{"hidden_size": 576, "num_key_value_heads": 3, "head_dim": 64, "hidden_act": "swiglu", "positions": "rope", "qk_norm": true, "bias": "none", "init_std_up": 0.0169, "init_std_down": 0.00217, "optimizer": "muon_variant", "final_lr_fraction": 0.0, "batch_tokens": 131072, "max_steps": 7451}
MLP neurons of a small language model. Each row is named by its layer, matrix (gate and up: input weights) and neuron, and shows model dimensions 80-271. Each number is 500 + 40 x the weight over its row's rms, rounded and kept within 0 to 999. Numbers have three digits each. A neuron's up and down rows have the sign that makes its largest values positive.
After each neuron's rows, "fires on" lists the tokens most often at its 100 highest values on Wikipedia text that the model never trained on. A number after a token or word is its count.

L4.gate90:541491483502550473500459505512475528511515506500531525492467459467539540581529496483494475560504467504463467577472588493475451525469506448512474484553501543549545500425554457531535522535442505481419492451465512494497443475508460606631469520510547519454502576529497457519557460524429497497560510477553519462443497545524481533552507510535507408524600480548509483560451562499531482499514518483538415450459510519501568465498491443592502400466514453525562501517410500578484508497520563479477515518442483439536512474504508466498553491507507527524517517379499465465521513546498456472
L4.up90:421532480458480536482515528518594508544513473502529466504560512519559489464490482484433489497492525513426558471491525507521535587461524429465462546464497531443535497457483526490466553553484459539544491548514422502487494498456500520500486455477554507536488542491463520479435449463582462457494523511474485466475490469522427540504512520504546497464550540521531461494496449506532477438508498413477483539476485614540483510596495519484454479511458486509583472475501505436453541492526557485525457439520500503500505508493420559467482487496480466507489545528499476482415374514503542528
fires on: "-" 23, "s" 14, ";" 9, "c" 7

L7.gate1291:466502530558506569512491463558492492469549499461507495514514476509452468535542569509527501512514517525456474503484519496492497398547429529568468502484470460516484510533507470462584481534512510443515492483518568519535586466566447414546485515555502501507532513401490485462552465484520454458513481490468482529412514457512531471515502462539499516556440603516485512529506451497505435501486504546553553477464499475534502530533432504539524523520508544486530591483534543515458540579627540416519524504513534517443489530492511587637493466508475511476520578471479454513514437473511541535
L7.up1291:512563541458527529499583514504468540542463510558521522481512508556514409542485446508541465568547511540455457531500469442526475530484532464522546565471489558509465552494494504530480476509480538485554447419565556507580458455484460473516501500528540480494436484532505544604486496479469555453519520490536456490519512466509502453577511559535515518518555561568443452523478466497487528589488548541491571445467500545502492535529520534460534518572473597491508533536466488505506462499475591494435500485430516418511567451525586575511503531499529430512496565458501497489555446458489461518
fires on: " at" 36, " of" 22, " far" 4

L6.gate1105:436494440456478538493460566541526491457485520498391473502479451487425440478475549515577443526490449533547500514497477509512471467501530482503399529596426503394450495548470486445500574476496502593491509509469513492481579473489565526529523488542506481525399488458519491531475486464486481512488518557590482498527565478498420519407495534460531505501513540529505525514428482571427481488502522508479444486481516546490501540404470534531528445436424540466528406469552551466491549440487423489544513479558447469546491512471508548445512461484425532522546466422513444508541521443531542488
L6.up1105:489508502587518494488526528465499501414549549518565499557439436466487502483549449532463459504539492433451503530556527529469453510481522472438517593430552609473510548476589554454482522472546487479545415484454459472450452519472514512547521551470479466504572450528543538493440463475527511519554534507537461510508492461551505573510487518518533469555447519470511482502483509521463482529581484472461524502545562502480538483518539431485514522501451480487610531452439505514535463580466481541586487576513490536481568564464522474482562529434463482570485502509505413503515461468464443598
fires on: " with" 61, " his" 6, " a" 4, " their" 4

L5.gate344:489527542551499539465491476495516590567523544474448442537497541477475495517499518495455507505518426440552497520465491448546488518591528463458415486516538426465452571531504477453485467512500509514473445448503550454501564510467514517513467483559494472482432491470516461539502494434513501511522420529519522568475487513517500452406465460576481511532512555514540526486522569533455505516616555479535553454484462463443474514510554501474514479496443485530503511517477433547528449579523577585579541464442560552526479464488549521485559513464510492491506515515489442531445584424505543488
L5.up344:579530440437519536466475485532587595524555464508482538517514488508447437526465470431452501486521463425524536422524449487611484435616469389401390471537561464553471486537454496490496529507500456476500524538503497465500481536552501446484543504511523509480483526508501478506452518573613500443511549458511579483517452576555552490475456514498454469500499468504507521600560551481491450524591496503520521498537528453437452520430495468532489494527458471494537460557462523539554514538547502465533502513441446511506550503500489500529548530494454442533576525547492514542487498463483422483
fires on: " |" 21, " in" 18, " over" 11, " that" 9, " to" 7, " like" 5

L4.gate508:476437455507499461514549495558479532545518492463498496508432485505427512624495635488517542457554442533478525532499523485521501570497490463478473491441517529526521521505518511537489578513502452534569545564490548531510528482456522450490512519528496499408525458505552529530511500503478442500458536560521499431505529459519552509482470519579469503449453481481437477426477468573537529466474439513451512494526573405494460541519532423501525414498536446546521446452474462536555571495484500508487503443499495364499549601498509556560466569460474505576468538581596529521459512501483538463
L4.up508:469514522459475489502491511494563530476507510504506470521522530476548485467472450511510509440481524570410597525530567519464534507452530478430508518492526476500503522486550519450547534472499480532521492529521450498451516468488489465510539478471519537450515469524536493517506513502479505506455561580562527467516437485466448480540517613488522487511459549582447469465497497464500532453523505493494582436543511460465522445456467466551480517495501535577584419570422496491554590565475472565527446583605490526445505511496453490540485517506447461508494497542508551469530454551458466552
fires on: " the" 28, " a" 21, " all" 6, " his" 4

L6.gate447:490486507549486486490447506404475524508495514507493515548541533490476552523511497506534514487498471501420509500514538510535511572480481509433502507441510599505454522474435500493570508404535476442402469502512478506610534551474517538446443511499482553477409517515572572437491479478590536450461565487473495484401459465442462531490458426480446521507454469441513505482525492484479509497493485518534479518477437549522496443500527495534533544517570540478439460533556480556531443562521498495484484494499528455473503507509497526413529475511505464517531519485540496533471540561544533561
L6.up447:467436473508506492531412513470443574540479502521516472482521537540455509492521460584537500424447527561530449501523471543485518540539482537564541412450553451525548571571500526483495459395529480463493417462503478501531543541526518543574514521477465546515381520465537498571505520499464481536510529511471502545515429539457454427452472552498565468476468539550525477550485492467491532439527595508517542537521508523495471505523470528457455498513546484595499576506435515455558561550467500478480487389487505586489504544542538418595553517479543558534529541494451477525437586498522537444
fires on: ";" 44, " |" 37, " to" 5

L6.gate528:534544513518525506524429523497511498455448553499455564601477508557542463558509440448442476571509535479454521471511535555537535485493490479497567484522485471520468434490499490520523467494420561526513449446454429510482501475525436493497468513432534547475547507518491482530535445510479517518540470541476519596477462436504431565539529491479548531544540510468509567441544527463544519544468515481520558467458468491441497527460508563520505557552508501493480466533479549529452513493438425552447501478519519522453488512597508507536504494495521428437473534562497485473595513582535578541
L6.up528:516551454469476499502519551478497467551495515546386490516602443475507466571442502522474516479478515426452586488416470502527475458562464494512513553557566463444474563510573527530493511491421533462538544528443495545460475499428463557500436534518520496461502390489508506506528532461538468518442488499455486471461493450467563504468550435490516497540482490527483546529534508562559500507453448513481478576487532484570512516599536439488499507481558533504498564528483500462493573519449481507547545480460510506504442533473499565506496496538527488484521442573470404477593540582550499521
fires on: "E" 13, " In" 12, " of" 10, " in" 8, " I" 7

L7.gate1200:509479514441576517537374541501548456464590481496523487533559516477398485537434509546603487546539479443484553433555487469501497470496461498515512500504516488576549492532477465479604502583505504535509515480460602469507528536554497509456489449496512494473565521418463489501474462461476507535474518499462499521420598451541487482531548494491534450537494438501479485583482529508504490494581506516460540488524513405489486415541529498472563573516493531551519515469537430529501532539481524462507550480583520482521577443497549506574489497532512456483468538516486567548492446468474499428
L7.up1200:524517533461485531489423498557558443531532539520486483499539465512521500422472514490504443474465535533516454483451521507444479490499510463629504489504510445446452410462446512438481448486468533500475435511534519486538490528491524478524423453522494498493517491549513512585471534565511499453510444523457587492600493431477440390482519489489431499499420528511511460436566394503504458548502540507540511469481503514516546508470505510497540539426407533534575506501447446501488487538506485467509473538530487486472434415461489481530503543446553431578487530466498421503505448532531508478
fires on: " at" 46, " of" 9, " to" 9, ":" 7, " in" 7, ")" 4

L6.gate458:498452471463560550481463490465414487473487531557599541473377526513484477465508481491472478541490479577471468485482439498506483487452538476516459452458506477469471430523419504545453521498519507530466481470487486505562485487470553546533484418475531478462519533509471499491498489563514491401497507512465475506520436472524510487431540453402466479573506501415519555475530492508516514445493529466542517448422570486541398468506461512510499531571561445503446547466578452536559472502509508473427571435490520564538455469508534499486576501458560492465473481505433528487472444468448538519
L6.up458:480504469523556481507435441541554480464514437420488561545520500440539512552454480429555501488545450495511478417499434537526457501503481511522536473424453517530492535468499540567517480505402493560489475487482484517498526461471490564559459468441523552529577555577557521538517497543485474460565507498447472503464465497459403476456500498459537495453559501518565483506480436506506549518537463510557475455487601512498457495502516572530499507528421489486455557517507435511518512491491502531480488469540515479515412509494505518480561546441505537490455597500525470522482524417472480440
fires on: "\n" 55, "," 29, " to" 9

L6.gate264:577442489525545466507432521427538558532532579512478438475538463466501567509593481522493531554549504528450494468488464516516449504527521507473482526541489518488501496480485567453509463487578433498504562521517445468539533521434512433523550555484492438395578578512520498591518481488469480484530481463419492479450476495488495526481457525519497465471500468471527448445503466578452470498481461440489482579521490401501461492460503520544417511460457493472485548527540472501519459456577454549475417450523501518543518497430483469494495449524543502574530480534537487456530568505515529500
L6.up264:547451446492528498444494555475542579517531506532483489553515539482498504493487576559465508494529522517410496442459509467553507458513532490486523463509499447482526454564462506501566494500535444465575556522436447476517488487555501456501495510437540551435449490472451528533568487432590508476598465442469492425523497456589431507516486517439481536495536491596520514482463537483453553480461468539483489488509500409514556529477536541438458450561521553482579476479519442470459507483526483448517467487489455477521508466483568506519442480510500468504554486513531459454499515455556437536
fires on: "." 56, " club" 5, "s" 5, "," 5, ";" 4

L4.gate966:440518533453457429433540529463492601506489465495491495527531535569458513481508545500528489501487486499437453493470486522479476472454556573456490559441502569559457517499511580426578494515467490517552478463517526550487567551539431496506531561557557518537538534454538532494488477536502590553537379468500496551467502473522510547564497579452526511510528441458537520474475534495454473509521498524476510550492425485490462590527529529479463459494573496518505478417490505493447558385372536483485483507491529480460480468411531572507519621493485501479529477528571523540568496518555458516
L4.up966:495523487499562472458511554450550549505569521459441584457413484525488523569419414527473567495504510451464491489528478502511476522463540528385488551534535494542474519440537535468452453543503529518414466454477527505500567503537497503537450582524489536535505504463549551451511481532563518482452504511404502485512512559529486498445500527584455464622465458522553480573501589493452467505641541458536508460518528489483524492484438464509553450471516456513446527534478470518498549512486507429479497443455457432517451469528483576562575533538519448479514499540554511508452493493479478509
fires on: " and" 34, "," 22, "i" 6, " und" 5, " &" 5, " or" 5

L10.gate730:526498456472479485526495492501474479514439608497509483518540484526448514486475468523386546505426446486425437468587425498548488486513551544475534466471440546536602575475520505471483515477436593497531468438477533578519463494422482500458513520486451489486487522472543468529510520433520511436476472486430515512556488456478533440489535465476452552510601455443445534550582513559555527445490522464496519528526423524485520537431489506554414456513507471477498546534517512526541466508470468479435440444488591492459553515508523488495496428464485480533574491585502500443497586477519488536
L10.up730:530499432486461474507473504570425444486420555500457506513529472548533553527457497506490479429413496402410467471436502520498442488572514506492526531487499573569505516601513475440438547497480419505544479455499531519537523572398451580528474513532489526549540462482526581549528450498536473471489514478588449451506421489488538562504519513571552518473545526460464431563550533414397580534525533527510508465526512463541400432537487469434439539564562518467513559453466505504507553508498513498507554476525434511440456492468451510515468519524472530491467533478436406472504547509560403450
fires on: " D" 32, " in" 16, " O" 12, " of" 6, " |" 4

L7.gate47:551539496597502478530488510478511522503512517472496458511424503539471543455467556575558549550472506615512481539561451521539507477485458555470510486511550466458479500514513542477484473549485506501507368524448569550484467495453533536417583536496476571444442535503571530494486488503446450418534493480461490520575494539510447452482433507484545472478400508533483486429478470470469558492475480536468519500464484504522540542476497509467525553541517446600496536508538511422474419463460532409521499465588421475507555575498531455477472500477535553516473509480478516517546496503507443458
L7.up47:465480497528512464439554530467493528501437470512458457453493477487493456488517480482438486573488480542504567538535475518552488524563497521490518476467490554481519586515348486445492520447504427469469481555472482421524509600437521483532479445481527548475545485545523482486541545504518552469492545489516501504467464563561511464493452462544468456486494546470498501511522487493507465588459501480443485549514516478553553545487511450491459509541485492476470459517499559475522498472446524495449547500535542572448531480479489530504490556418504574491511476506468472404496440506447477423
fires on: " the" 67, " and" 12, " for" 6, "The" 5, " The" 4

L6.gate730:526572513474523487484484552564500476488456517537541510473555493481523518471509531512464490503502525495469500461461462490506430451589521511500487492508551551540527569453440486611483563464465536513499515500535512495478564468505590492517617441511514467527479533546460499503538471512487528516463474517502445492465526494537480441483413440493496473529566483519510509520508399573408517549501544543461522470473513557499490561507501481533494398490508460521486549466427560499506532468535530561519542522543488580521499513478536516447533490478490517441544564485503488576548512497491519586
L6.up730:456508481445528438525475551591506510501545554464462487545511498499456475496524504472450547545500531517459539420471515499571487475477456505469496492525464524491490516417519555517488529487482497494525540521495518536397547529534482443480487444524518440503480520563473573502498514546500498524550508507475443424466585519590523437458466482533532515427488512517417539542534470536431533485415562545541532437505462533535478509575535539529558445526552438491559575508399585495417508514541535461507475519489479546483498494484500499465453465534466462463530612487476529504491541451528541580
fires on: "\n" 30, " \"" 28, ":" 14

L7.gate17:548463512448435418576573445491552500463497508485441498515474579526460453406523497521512507489480448506520587456530553482561538503439434503396506474507524517522494532510472454465495498554511501569555503455511493572511471522580521454532491451518466546531470522473468408404507522510496525451566454496478535499498521445531553459440558572541534482563490448508525512510461541491495544469537487552510470492560510468517525526534511452451455548463522480545398507528437535435519470513556470430571420462616424552549484468524466514505467441467522514517538477566505523524511479460487477439
L7.up17:538473511547539499546490551427493508444501577504537524520542572498500450495526453526458472519507544515505449467441518489590421443543565557536464541527486478469525487534423538484519432539524480478535451519498529489517536475533484469471496535500524474571554626501548541557592513468550482456524468472557504527426467410489456505480490548524486433516497496430558497512581475509538448484474540448491518500447474485481515494461514466532559414523438512496514471472519423434475576506482484464521567475545577512471449425438525511511455408415569467498544460525538462529548522500489496445
fires on: " in" 59, " on" 10, " of" 8, " into" 7, "," 5

L5.gate1082:549497474518510357487486464470520575537475540580518535526493547508463471488519499491461496499497472515478575485521503525535483470454536521447550492457532508488490502521426533538535504524484522572540461579488525526496468582544477497451523556489499538558474511433515466527448409485527467529519519454432539452448487549525581494499502436569582509514410480439489482549508554503536456524604525542538501507481533461503525520442502534484487535500545472519478471440481497509514406493560529445485443566560482505521489566480436488453512516491501458507471480544445498531486571543535464564
L5.up1082:488522518536494502467533461569464537588482459504561506469527472506407528525474535576531451453481391544496503499456559452475445484537506456413461547522534447440432474549498467542558531522488501470491495473468500474581508508482437504524501467516400485483484434512541506511523433550498532537473517548513493552494475411558510532427460518462469505521481492552505447523521520554482488578583578491403489488444465444553505524535551509464516386468525473516515433504522482510512510486581515554480463493420534492523478510549454497452414453518476444476485423470513465505502491545430523505
fires on: "." 46, "/" 15

L6.gate314:514464511565482489480500510449535518438452515549490519443548534572486506457542464494468495478562495549460551515455606481490483526539547504498445488537484511501542501520462542504454532509471559388487455535508475500442492572479500523539442519504501552418486513497489604478531483438540528511521457497460460510500529514508430438471482432479481440435549523508462475476473490501444484540494410524474388456490480489540463555515499503496488475481510494458515504419548582453526474439433477537546484496453500485522506507452548470448507536530479548534443493542454491521506612524499417482
L6.up314:512518489471513488491497531500454542511500479533463573455438510503525458513516484547567520471493474533497466514554498506515448540506471532444489534491513484532519468508474483532512592568488564398393419484485529511518482549484512541528517487500390542445491604470502458486552517557473456502521528475490555524553503525508552454539484582513550452511493562530464474479466517436495423561561460561484567491551520523524564499478479552446533516456508478528418490489516443462534543459534508494441472501488497497528513510552531487458519490491491504530481540510502480558481555496498577433
fires on: "." 73, " |" 15, " and" 8

L5.gate1244:449488426546486454466455540505459523462504463480472570542499442500507430525518550523516443463507494497564489432472542515445442532460520498528505487469443444450547511440535456484514557474518469529458479454498542413532445466496432591504538556479426475415476561516532461508487505510456510553525469492477521506400484534530474528389498410501519478521488512505479504529474492473513501498451575435458523505473441485523468521459574475462481461474459471515531464481549475485438542489548452457542508473420483562528523481484534564587501554495535425496494546463578520497487478486545513502
L5.up1244:503474514447535457458485488449536576478506567435481512465509481507503419448453512538469444473491535431490458434486445603502446520529515490521449498550521482469522436474538532515538511595564481479451459480484535468522480542518421517495515474470471557517449559465608516515515482517502515504571489511513456523471461504448471508487470490485515507557523506451477487576435464538568500385531508458496534457550448497527535486479563553489454495473547499442490557438453483453567528514551485482563495464514484472528554508475501473471549498507584474570393516526482464476544536563565497495
fires on: " and" 37, " as" 28, " due" 5, ";" 5, " because" 4, " since" 4

L7.gate365:636516468517563400486518525446580564566445480444486505447480415565493519550514463530483459524527503525499556516535481518455428510563520489406451593465446484469553470502446498479544493556527476489463489502533547505497495505482441500470567513526488538441507500497605522487501541504512437548511511497474476540479510506514504484434411471487598492475474536575483509459512528530491499540483482454473527528492417473497480499480552490491462548473600494508536501460552456495478518481519520443464452464489542501461491522521531473539501518533567444537504442510522521498560494467528574466
L7.up365:480442503514442515514474605482496579495421498563442481566520548515403516465483442532494426480397495516488490523557580520536415452480525509562533426482463568499548456528466491473502505558494547521479431493472557446475560482445458478474535473520485523472493553446542522475508516574506510467563478462464501509492443471425495462502441457492528465533458496506552512526488506441494494498556464483601535530486471497567505548477468495456443509532490496487450541474509460515461507520533535451552482477489438452455487524495519522479463529482492498508436486464532561508512436542528424418
fires on: " and" 62, "," 32

L10.gate65:455449514498539529473515484527482467496467563443541503531558443482524522456605502524510462569508504503457510492492468495440465449448475489539521518520529441464541496435463528544434563492519447436491530460498497490589509475501513475505544423488391564499558485566441493548559483502468536454475485523475452481492480498481559473541401514502507532504503483411452509534455526522493462482503496492491510559485523419477520417529497539496521506546507587482532463500457535477473533556500498480513455486472489478439540483547516557489466450483564543429502499480405571501576509477461537575
L10.up65:472502434573498481456492442590498446501564541533503487504576544463472603493497499561624508517392479485432460489520477550521432515547411523433524453519513599478528537404518497497467463509513433502556501456460465499424437501540496524499542445483520450522440458506487551521457515491435472471561485445430488360448547576529486529449478510555509446453518481455498513495504411536468472535560527496489502425538508502504472481465489438464516522441498504496481474525495636473495542550433554569524455511502532552488537488514493541463434479512493514543502489500428560487527498453483467481
fires on: ":" 48, "-" 16, "\n" 14, "," 9

L5.gate535:543481521503470488540487487498573533477498534473515534486532515544444544513472562522513498444524442568445458419471514532505544499506543612517520493493482412448482429504520494542498492527458556442520510504425453498472440476455506515479568505552525472451487467501518535484587533453539505525525507462452499447500508448525521475456464399529456492434509491472509460503495504502532525513460516504488496498476486492520528455451510463531451558461475455497459489501540534521454464537487443514600506445461557504593548502437488510538538528460455515480474425527494466471521462553511416477
L5.up535:412506485527482447530547551540451525507489538575501418440540482534494536487471448615459526489484478511477473514521504534459517502493493551518486579465507561503467586522420416481590511458472498521507471443599489434511488450514449504531500520485525549533547467484461498462571431450518475515436478428536504480519491555506535480480570505469461477529454567544531505510527399510482447499544455537500489541550478467559458487487430501511477465496515498524409509476504455470444469468536509476495535464471593487513527533434454545493475534375551531516507508513532468519424515500558546488
fires on: "|" 38, " |" 14, " and" 13, ";" 4

L10.gate1033:463438397502549389515466513534519507508451541521478473513505500482449498555512474465473470539512456495438481435484528526492533591527542537549492476533564498556555485495508522536511453545478486450508499512526514588534571481521542541428532484582500508452425454465498509488523489460425530440543545461472502491508515511548492501514431508491491443482535530481509554538469464524486508471517511494502465473469502508463466506516542501507538498497372491500464535487472568486493528492505480538533493459456447454528566481465514551541471462416462509464490508458476555511522542524554431470
L10.up1033:483585496484513528464552581502558486532508494469451497403494557601487509494566432505508542535456510486560539505527496492526521535528503477489426552547532447484538590506503479451504494483449519513486472509498509478537471538442501522450514499480487546450472549483454480454513591488492537467457617464503472498501473504524490470535558539549606457488448465534518494456549490495531484507492461437504496414459534518486531458436503519535456476500488540516458542491598499490531489524475526493498495524496534476480523480472502425521446550460502528513490502465507448549410547538403458416
fires on: " a" 25, " The" 12, " an" 9, " |" 9, "A" 7, " A" 6

L5.gate673:558445527524521511543489522572556462508450520430562484537436454525510457552471550525449488513566511560508465501466535437457500502523498527463423520536511481455537460480421538527558490510496481441525394569430507587476490511502530553444475507523493503502528466521528512542552512503474510496435559542424500458518535497432508490474531484491521489496446534499531482495506432422599452474436497509566490476448419464508461414546549501515462515528565498544526452515495543483465473565500483524436491467471523507567492533476516481521453514509473453498456469419497529499488492510524523532
L5.up673:512527414500477448455434543523461507567472556547542483546455558521431467436549483431496497538499421607521467498449497567471490469477412474494473490509527524551505521521472434445555528529512541518539501539491564455503545501521428469544519488508492504454524523477487486503556523564572509438515490504541490518545507467586484558507441525460578440469453479480448464514443556464451526482509482510486492479538444539479450517491430520500542525515496482546476528513557547506514544548548523465494501551438480490492498497534442470486539549466483440436457516430461502482475561443517461491
fires on: " and" 71, " &" 13, "and" 5, " but" 4

L5.gate333:480477571487555545531483485535497486514497456453512507524470560451516423514472468527456482482546511545505449471473566522554428518476528447588527546499535444487448524474451480444488488419559474527490523516517493484488548557572540501464470469492538522526560547470484492532518510560548554425553472462463514503506401496500520522478443411543557489566520447469483505448526479571475516460540462485523526474543519463481446448489458528518525512442424421500499480550555442497465446460525498562489568508479483384487447477490483467509481504503519481505480533510535533445485496467502464499
L5.up333:452578455506506529551522493451514495471580479479448490478490495501428465512489512476496525501505438551494485457502532586591509512526584492530445540440485497476475561472518544473504428544516582528440427434542492494474489467553558483547482474454521535460514560493547483612562477519548520456524574419473502519487464483431441493494530573559489462485456444511507542360472497554487483551441504536534545474549510486515438469544489546510498530486500439510481448512462472462507564482480456436554502538543509397536511480494545526538514485465512423502434530573526470499491511486512523508
fires on: "," 17, " by" 17, " in" 14, " to" 8, "." 5, " on" 5

L5.gate1234:504535522524516520577429470500468492496542577575507464519477494478490486565541594514506595542477458512495456446478493492474507450568481521488475508418496454475530485527463534482448518533447434458445424442485476509585508444542480497453546577520495435488479518512568462546522514532550533522532436608430443524510566524481431529489450454469496481505499521515531497456519536568516444476572519534425495509488508461546478516447487486515516480448495470512527527450547476556500487569541524492502473514492498499599486478544464540533536446493513509471447525473484558469489554451504497580
L5.up1234:480504476467529472515508523530505537536491563488461514496432526437490484467515432512513479504543486479464560467479528546533511458482557464491496503531462484528506528545477489450538499494540513480480492484507506490505500518489527457476489479540523503484475502547497472519478524466520519498485459640502480560433415559540528552460489498515495499463552503482467567659543481524562413461457490566502501494514517525545477472491490533505434433506518466442442520434478491473448517502542633510542490524516442558531490507517541513535457476598440503535587532485482546464467492519411510470
fires on: " |" 38, " of" 18, ":" 10, " zone" 6, " population" 5

L5.gate56:538516400568490494447487565569502457536440465520540562445453428415422485471542533504487495524434507474489484531481545503440559495447504469564528535496516471522536470474532446454490555523472535491450425409536554484564497451417513457493502498493476523482480452501506453529483546502516495514511464519513458569434514502480520438468463467477504404516466513539497482492477430524521429426457519488490526518477501513520495480462536462463467449542464498534559495510528500375527544510542492475484538549450543489524474477522543487576550473462528491578513590486512533521507505485522455510
L5.up56:489541436508496561497514514508504551466414521514466534483527532527414416549464522542460458530433435504459466444516505456511439502440474487488509531488521500434485546492480534500476529449436442456454400524549446491526464550475533454554517469558546570511534445468491507495546575550516470522574496500466506528471562498498495512595535519462474487491419575472458465537407533507460497517544519482534507481483505431494492535532482523467539510570537518502525542499495524424513524541533500420477515431463498505461604546522509535434466483454493494547523530499603488514450486495517469514
fires on: " and" 80, " He" 6

L6.gate19:547476504428567473537486441491576564447523520575509460508448517537500475439460440470504486560573492491518563482488438528583516500491572483525462501524567464576520557451559502474472486519518494524546502472527507563474450440469573509510482468465512561433483447479509469584521565519484495533583476518536525542580563514507501568457551521486544540504394539472506522483465500542463448477579493436506482512557512475534517439451506427526446557513523521495502491487513538529489474519485483452467485561574465517469437543496489512509487546529486496551491452511530436531485518432444525549
L6.up19:558474582485499490495458503536560515421556517466553542505448475507442514405535419443473471554500536462499463521526543521500410491578480511464467574490587479518529501515576503507578479499496482559490425491441515519540546521482557540457500502470573471450491520466564497573469495503512463509519510543497488529499520442513463452536487494522508540525468537483497582528434445505501485458501484500500425567495546591452542515456541508514434453463480537548507515513477490491545501545510523527518474460463543467502545503504458521550487524553555467527481456582549473564524498437461581487
fires on: "." 87, ";" 4

L5.gate267:449573538621542543515447549510520432461590526483508479504510510415445519514495509535576535515539449462474498478427514440568439502467528505450516530483541521456483613471506496452521498492472494551472458479468545526450502495571487513578515496502506473504545522434512515509542522510462613515574456470470578542535477410484523498530510553562470490521483510464428419530530518512479494507549510462521506480524516514482483480557563546492512506463444495457495497504581501538491532531491504560516494455477517564429549493533520466504420451490516487448461585499598547485475509513518483508
L5.up267:527465496524496518439509562520467519485436554531531452658482466528492485505569415520557521516547433495500498496497462465560509547526522507506450454576533540529500511544540555534554451479494507496460495499491537469493496492457504483508529554421426524518451478474494469506549504504466496464552457470466527526522475477579525529508504498549507500444545539550553473493588510431493482429461482497530469500460506469436522530458494505517499512485460485574454455472489584483442490470494423506464560576427467587539477505465526497486469500541466505529488515570459485486534473508498457480
fires on: " in" 32, " for" 6, " In" 6, " Year" 5, " over" 4

L6.gate970:522537482487395467518531551511469535545417449389563490497514518420493506522575481508469548521552528509468477508462491458497584450465466481513477508521458533541534479500503459474521477511505462501453502492596513440478521577468523497546482527445518514483515449527506578478526496522508472530493525488571492568485521425556516436515578417477446479530507515560501513490499494513532515488507518541541489479479526436505519465532524485572477437538518476510534487538516483534545505498426584506497439477509426497492494465507566553485455527482527566527465499495433467476471474471521485491
L6.up970:564524438438424538546481511472460538455454469448470505505565468487542498482553390474426365465507527506484520534473526568457531546511500511503435509408464531572483499437509468527516435516470443509444537480532487453540553556434481489566495480501528499555475411485508506500576507496477480444421483450608503533546526471539470392487456581492538493500546579507542563530517548503500436578555432540513495574473485391617500518517492452470458421518462530464521495488563471487511492482486531554536443401540466502516468433545466546570428485503516486516485546473441493500462441473515506527
fires on: " is" 16, "s" 14, " are" 9, "c" 6, "th" 6, "mon" 4

L5.gate234:536462456458486475497432493513510515476481511459535445518490430499515465491493509425516514513478438540468515425568509499561586495562485534483445511480493507547510507608488514464533558641497516525496475412487540518499499460444555536484472484469477460489544468494502546532483549557496551447479525502511494494463526452505553479514464564526491436517459486570419449435437488486431506521444442521523544513475522456487555503508452465475534556522543566526483511501433489464475475502528380478450524580429482463433534459515537556562479556482519526548501596514502470503540454523457524506
L5.up234:527439478483441490483496567434551460452502501528482478543528442458499456504472545498439534454535479509540474471502500453534464524578502496496517531544563488458437501500438522477436504521531489471544530497557492526511550527441528567550469476512399514465461512561555556594562437581490482507555476486514512504518524532554536487515512465474532466486432479495512470479467507490483479482495468459543570547501493505516544504435438476482485534551533524520532535553560423461465589532504478481484514524496505547500493388515509497572540450496522487497515529550503473494495437432548465514
fires on: " in" 62, "," 9, " •" 6, ";" 6, " to" 5

L6.gate394:564511397422581435468441492441489505486479519558519529552508500475437490544523503504543469490521565492585523499484460497510572430571534514485469511501446486493518518540432493483551516394545434556458597555503511480515414455565564516438508474481531527531524505493514471526527483491474477492578533519519501530503499527525479494466573567535485480572476567473472491514532564538556501459504595444481570493427483478538482524538475529496465525561484566507526522499448439528467534513446557445504481438426495533523529486507542491558486506498540473505448476467466428471546434439415516549
L6.up394:512436484487513456537483451506584418490440513414496531459465497550580501521439522499519505499513492507527543517386499440543526577527484426543479480523579491496547502547467501503471502477552432459443456444489499539476556492534527425535459517466500528544508455558541534536560494530515461532449529491471454503536509524469423454513524500489574497501525486516505446577533521547489423522498475448456595555502469534616489502544488518438502479412521480480560508535522514527468533504496492491501442541477440533546452536516530480587450490491565530517495479461485488506529485555520540487
fires on: " in" 65, " by" 18, " at" 5

L5.gate66:525449458392560483484445497522467489492526495524502468470453526455474479525552401381533490495518541413476495520551512552509538518425484556454444545531505484492502509404532532461525505519519446588483477456492468519461425539524550482527450493369509489507512513441490526396474460538501472464529529495440516548539592559421496538507546491534477557484479534590465439545555484560498548410524516488504529484573507431489488481495482535481531461468492529431519557455481512560537480449405461535490451531601464512474466548563495484446539505484557513494434479540462456541497538453519442505
L5.up66:524433472504496523474471536469524545542512495430544467457497544470515398498537577474458462454490526497497499479525487428452536369566455472579501529465521421444438536540573467476506481474555478511515481563405545446552488542465399539445530497579526525430493418578493588510540455552483504540524502478515537544496530524529591514519502509524491472504477488555513509494607595503499538541452498468438485524452475523489464544522524513515518535539499534563456515500517475463513462520500438528511487429503489498550487515558502483571496550457457538521499483466579498524470449556452484413
fires on: "." 79